MLP neurons of a small language model. Each row is named by its layer, matrix (down: output weights) and neuron, and shows model dimensions 128-255. Each number is 200 + 40 x the weight over its row's rms, rounded and kept within 0 to 999.
After each neuron's rows, "fires before" lists the tokens most often just after its 100 highest values on Wikipedia text that the model never trained on.

L3.down1184,173,191,206,191,233,185,225,240,141,207,166,230,207,225,245,194,177,215,195,256,188,202,284,145,250,162,204,117,130,135,237,272,150,279,231,197,177,198,216,190,221,154,222,137,166,205,175,236,219,225,235,225,203,219,138,201,222,199,114,190,119,175,243,177,231,94,176,234,243,228,258,266,220,173,203,201,132,179,219,268,237,167,126,194,180,242,200,220,249,244,220,217,227,174,205,219,254,201,159,167,116,189,172,272,200,252,219,143,188,182,254,197,169,250,262,172,213,211,142,206,196,219,275,246,165,167,187,187
fires before: "|", "-", "\n\n"

L4.down1323,163,227,194,174,173,224,162,133,248,266,187,78,218,147,229,267,116,148,250,141,196,242,282,181,160,173,231,226,157,180,150,233,239,186,175,167,147,236,184,211,153,169,168,168,247,217,235,182,211,184,139,166,228,185,208,231,189,176,219,160,193,96,223,216,180,196,99,204,260,202,198,209,213,142,255,208,257,198,204,197,266,257,167,153,188,171,160,188,183,230,210,226,277,157,246,244,118,140,182,194,144,183,196,143,212,225,179,245,229,223,229,180,250,223,241,169,148,272,189,212,120,205,202,201,180,189,274,188
fires before: " |", "|", "\n", " -", " .", " 0"

L3.down1496,203,135,293,175,180,153,229,228,179,214,239,259,181,179,226,257,197,176,176,288,147,135,164,217,196,213,160,167,207,151,204,227,195,218,182,230,216,193,141,176,227,220,170,169,200,199,115,162,278,173,216,155,232,278,201,265,204,200,234,187,182,215,174,197,220,156,225,174,305,123,176,217,223,183,143,200,86,274,200,100,217,256,198,236,244,162,192,215,214,233,245,227,224,237,266,215,274,171,282,216,221,204,185,210,240,229,163,196,238,221,164,246,229,235,298,178,277,221,243,160,181,149,200,217,170,245,214,180
fires before: " |", ".", "-"

L4.down839,187,219,178,187,209,220,211,146,221,291,174,120,167,188,282,194,199,207,180,208,169,177,270,269,161,181,133,185,233,248,232,267,111,277,178,183,267,219,155,212,263,231,172,251,205,287,289,178,138,206,175,211,277,213,153,240,136,212,150,176,153,119,220,204,242,146,204,236,97,184,238,211,225,164,198,243,208,195,225,218,166,139,168,198,233,202,199,221,224,204,202,245,204,225,195,211,146,209,230,150,147,194,158,224,217,212,190,198,176,229,241,166,243,99,175,127,121,230,177,174,147,197,234,182,310,179,207,217
fires before: "-", "°", "\n", ":", "|"

L3.down133,221,198,165,178,225,182,187,122,261,209,187,200,214,175,238,301,156,269,125,162,149,239,259,140,182,186,236,206,164,170,222,154,190,182,240,195,124,210,179,231,224,206,201,120,179,181,166,219,192,175,181,235,223,152,205,233,216,203,200,161,185,167,267,152,266,231,183,231,201,136,223,216,210,148,124,139,200,120,155,202,228,198,221,153,231,228,221,195,159,211,205,232,211,154,171,289,234,161,253,195,131,212,109,152,158,224,235,165,253,224,176,236,135,288,173,230,149,215,171,270,175,176,114,214,241,127,200,172
fires before: " |", "\n", "|", "  ", "."

L4.down1278,190,210,283,200,201,95,208,163,257,172,245,141,266,259,153,196,161,273,134,269,162,185,154,192,121,221,201,176,244,155,249,227,204,191,230,168,212,180,267,232,200,181,219,256,209,198,175,191,206,219,212,185,219,190,240,276,201,222,195,184,167,192,241,188,161,221,224,221,161,237,202,233,195,162,117,160,109,233,236,143,204,227,262,231,200,223,221,192,174,175,262,192,169,213,233,195,234,159,220,194,254,180,222,239,197,240,261,169,205,127,183,144,155,227,252,193,228,150,223,150,244,254,207,209,161,247,227,150
fires before: "-", "\n", "|"

L3.down1540,204,176,173,188,203,205,185,216,164,211,263,201,138,200,166,183,155,239,105,190,185,119,206,201,154,227,252,140,231,151,257,228,178,257,286,311,165,189,208,217,160,200,245,242,187,166,178,203,88,210,176,208,184,162,180,167,202,184,230,199,170,233,197,166,237,196,252,210,198,236,227,195,182,229,141,164,103,104,150,243,154,176,183,161,253,157,183,185,192,216,236,193,198,238,183,181,202,252,223,211,176,243,194,213,191,242,275,172,203,121,208,139,149,249,246,115,266,214,229,244,116,193,256,212,204,268,237,154
fires before: "-", "|", ")", "\n"

L4.down120,226,252,134,171,207,151,181,131,144,216,182,219,176,192,219,55,164,242,176,225,236,225,209,157,129,199,215,223,191,119,234,187,219,192,192,313,281,177,250,193,160,256,209,197,341,223,261,191,164,256,194,239,143,220,253,81,229,161,187,250,194,134,216,166,177,149,201,206,157,228,163,231,202,204,201,237,201,153,204,176,219,250,154,221,193,210,211,177,185,242,134,238,204,159,210,202,121,166,218,167,244,244,212,226,134,243,195,215,200,150,226,173,208,130,142,227,251,158,255,275,245,190,188,231,245,241,171,202
fires before: " |", ".", ";"

L4.down145,213,174,102,201,231,171,194,144,156,229,233,139,233,211,208,180,165,170,170,212,169,191,287,172,160,131,176,168,254,225,158,180,201,270,239,215,170,167,212,187,200,172,226,223,189,231,135,228,166,245,259,241,174,192,94,219,237,200,132,144,221,117,187,141,116,171,169,250,149,218,166,195,172,202,163,161,100,165,206,207,133,250,283,223,131,278,177,170,223,254,257,248,180,162,197,258,155,248,283,245,227,224,211,240,214,227,197,154,164,224,191,207,174,172,235,198,196,213,209,273,231,177,198,212,196,201,257,195
fires before: "\n\n", " The", " It", " He", " In"

L3.down54,194,227,176,177,188,169,232,164,297,207,262,136,207,230,245,218,97,232,199,276,123,250,168,253,174,264,202,217,197,186,166,145,117,199,214,206,264,288,200,143,260,162,148,275,220,231,232,178,202,265,200,169,172,178,216,263,173,214,206,154,179,233,256,181,245,229,216,166,173,207,197,202,201,144,145,201,170,180,176,237,224,209,198,284,142,211,217,163,180,181,256,241,173,243,195,224,99,132,220,229,151,163,211,198,186,186,196,202,183,227,215,172,151,232,172,203,124,189,253,219,174,158,232,213,215,194,169,237
fires before: ")", "\n", "W", ":", "."

L4.down1870,210,205,110,212,232,221,154,225,186,196,210,258,203,193,167,188,244,210,164,106,294,239,165,195,213,164,155,235,286,236,249,230,238,207,157,273,157,135,259,269,237,183,169,218,189,170,206,300,175,227,229,283,225,226,233,210,186,200,189,260,299,253,233,228,203,160,177,187,177,250,129,183,210,122,221,227,136,141,213,181,204,189,170,294,203,150,143,239,166,237,113,181,158,165,198,225,158,182,280,167,208,223,243,112,158,179,181,184,147,223,198,177,171,165,162,207,171,176,241,218,204,208,182,140,186,159,161,206
fires before: "-", "|"

L4.down1116,173,128,163,242,183,256,152,156,204,237,198,189,155,183,95,191,100,169,264,185,160,139,149,238,128,78,224,224,187,184,106,152,199,211,221,195,282,181,134,162,200,164,228,279,190,299,208,222,166,186,237,165,240,216,168,189,176,226,215,153,201,185,157,139,60,211,192,172,175,246,219,161,137,226,259,169,147,263,176,218,234,283,137,192,228,262,226,223,222,225,153,187,213,240,127,201,215,210,94,225,210,227,239,177,216,170,142,236,234,156,193,181,243,151,207,223,245,224,223,241,224,175,214,226,202,210,230,119
fires before: "\n", "°", " (", " |", "\n\n"

L4.down447,245,207,116,221,158,205,237,193,193,153,205,211,230,193,207,169,137,184,126,204,188,274,237,185,217,253,244,171,228,206,162,186,172,229,155,220,240,126,208,171,181,163,152,194,207,208,250,203,160,154,251,204,167,148,186,137,224,135,133,174,143,149,142,200,254,158,214,246,125,139,287,200,176,165,203,168,225,196,177,265,183,95,234,157,135,170,251,112,130,216,181,143,176,194,191,236,194,247,224,247,199,171,173,189,117,238,274,221,214,259,179,220,205,144,224,188,228,220,205,245,148,261,207,242,224,108,235,101
fires before: "\n\n", " The", " In", " Z", " He"

L3.down1205,183,222,230,207,252,168,233,208,242,227,190,156,197,75,220,317,184,224,171,192,187,258,225,243,209,256,233,193,122,206,173,174,196,229,294,186,170,233,191,112,253,206,163,213,172,194,226,209,178,171,219,224,170,218,220,209,202,236,165,177,223,134,279,140,146,168,141,156,180,168,254,228,220,216,211,226,177,270,215,206,193,165,189,172,183,194,257,222,185,199,208,231,218,140,237,149,221,195,226,164,108,183,195,209,183,164,207,272,260,202,246,130,241,189,247,167,250,196,238,199,127,135,158,191,176,177,226,161
fires before: " |", "\n", ".", "\n\n", " (", " ="

L3.down532,188,270,264,181,217,164,229,203,227,188,215,178,190,202,248,366,172,218,153,291,233,215,84,210,152,218,170,172,187,266,209,183,255,164,221,268,150,260,201,152,220,190,222,256,170,157,102,288,130,231,179,197,132,224,178,216,173,252,234,166,240,225,253,193,141,203,139,212,203,189,185,196,226,217,203,193,158,158,240,161,215,176,263,254,222,228,193,208,151,156,254,225,176,196,244,164,211,125,182,191,253,185,173,232,188,263,218,150,249,219,154,209,270,288,221,192,142,219,223,189,222,155,198,196,158,216,138,156
fires before: "-", "\n", "  ", "\n\n", " |", "|"

L3.down735,195,169,175,232,170,254,209,237,216,224,148,169,172,216,198,176,107,122,249,181,222,207,183,142,230,181,156,132,172,158,172,169,241,158,212,195,226,181,219,195,205,215,201,178,325,227,167,268,216,229,199,248,192,172,194,227,180,186,229,127,157,206,163,127,133,204,172,250,174,174,225,259,193,190,276,228,217,169,205,200,213,196,173,227,175,193,193,156,253,258,211,145,208,178,107,127,256,270,162,179,152,231,266,291,160,198,208,175,190,196,220,176,177,120,115,211,196,232,228,244,215,175,203,214,209,227,206,129
fires before: " |"

L3.down2005,207,163,197,165,185,178,189,211,216,209,139,170,213,198,245,329,240,156,172,226,249,244,166,173,229,145,267,229,177,289,183,190,184,169,190,235,242,207,172,205,154,110,288,163,238,222,121,251,182,239,221,239,217,239,171,253,217,249,148,176,191,110,150,259,231,194,184,160,198,207,256,179,264,164,211,202,202,231,183,199,180,161,178,194,123,205,96,213,184,278,265,227,180,208,253,230,146,142,205,246,165,199,177,184,209,187,250,199,236,220,211,233,241,215,323,200,159,238,262,178,159,312,175,150,222,277,214,187
fires before: "\n", "\n\n", "=", "  ", " |"

L3.down41,175,173,183,189,135,182,196,186,146,151,179,197,216,149,235,205,166,233,196,160,224,265,240,247,156,222,237,271,226,193,236,245,194,236,168,277,231,238,223,224,244,141,211,181,262,178,185,241,175,162,197,176,236,158,189,151,243,200,176,241,247,214,183,163,232,140,229,167,212,270,204,155,221,206,185,133,142,138,167,174,171,192,228,188,216,145,108,159,189,193,150,210,212,198,245,219,152,229,195,145,209,188,275,213,170,208,260,176,201,149,169,137,91,182,212,209,204,266,193,230,196,254,306,88,199,201,198,230
fires before: "-", "|", "\n", " |"

L4.down1,205,164,164,209,201,207,154,131,238,86,203,189,200,184,215,321,195,173,244,153,195,212,258,216,168,194,166,270,189,225,205,204,144,174,150,260,196,202,242,138,145,193,207,167,176,188,261,278,203,140,190,228,192,185,211,187,214,194,97,208,154,161,138,158,130,237,193,202,188,190,273,214,165,196,251,233,202,190,194,237,263,281,221,149,174,218,208,159,217,201,180,234,245,278,149,156,180,226,272,255,177,192,218,162,125,251,240,229,199,231,244,311,238,204,210,234,283,221,139,184,174,212,204,247,223,209,183,172
fires before: "\n\n", "|", "\"", " The", " He"

L4.down1055,163,187,236,200,229,196,179,151,226,205,173,105,187,181,248,307,135,236,199,174,214,269,160,206,154,200,210,247,177,190,172,221,169,167,257,246,195,283,212,197,191,122,198,194,255,257,113,204,267,233,152,179,138,267,196,237,181,187,202,168,142,185,226,204,187,208,195,221,199,181,205,232,187,154,260,250,92,188,216,177,220,195,151,201,158,256,225,188,243,203,288,194,236,276,192,120,214,113,157,267,300,187,184,296,189,221,233,218,228,181,195,190,227,203,206,197,194,186,171,182,142,227,203,215,140,222,235,339
fires before: "  ", "\n\n", "\n", " |", " —", " 1"

L3.down951,141,185,148,164,258,192,251,168,192,150,235,190,188,169,187,251,207,115,218,192,219,198,235,204,230,196,176,226,182,240,158,197,187,254,236,298,230,205,190,161,159,129,234,209,161,234,235,206,212,131,169,158,225,249,200,247,173,223,216,184,108,198,169,113,172,246,177,217,186,158,241,256,192,149,267,166,262,251,217,259,171,138,233,147,195,196,219,136,186,219,255,225,204,278,160,152,302,288,201,189,272,188,245,254,155,165,137,228,257,229,224,204,233,208,174,223,192,195,220,233,224,240,215,237,206,192,157,189
fires before: "=", " were", "\n", " |", "\n\n", ","

L3.down226,228,183,155,205,164,216,180,212,226,164,202,261,190,176,178,229,169,249,177,180,157,150,167,241,219,198,204,245,280,223,210,246,227,229,162,222,217,250,217,233,232,98,288,243,220,213,186,291,173,179,215,193,154,189,178,219,208,146,149,292,272,263,213,156,190,173,222,123,145,218,170,177,258,189,158,172,176,108,194,221,178,279,186,192,255,225,175,146,194,188,183,255,219,189,200,281,261,208,311,137,252,141,269,200,172,222,215,186,207,188,227,192,107,182,151,129,246,170,269,259,205,135,227,143,189,251,173,236
fires before: "-", "|", "\n"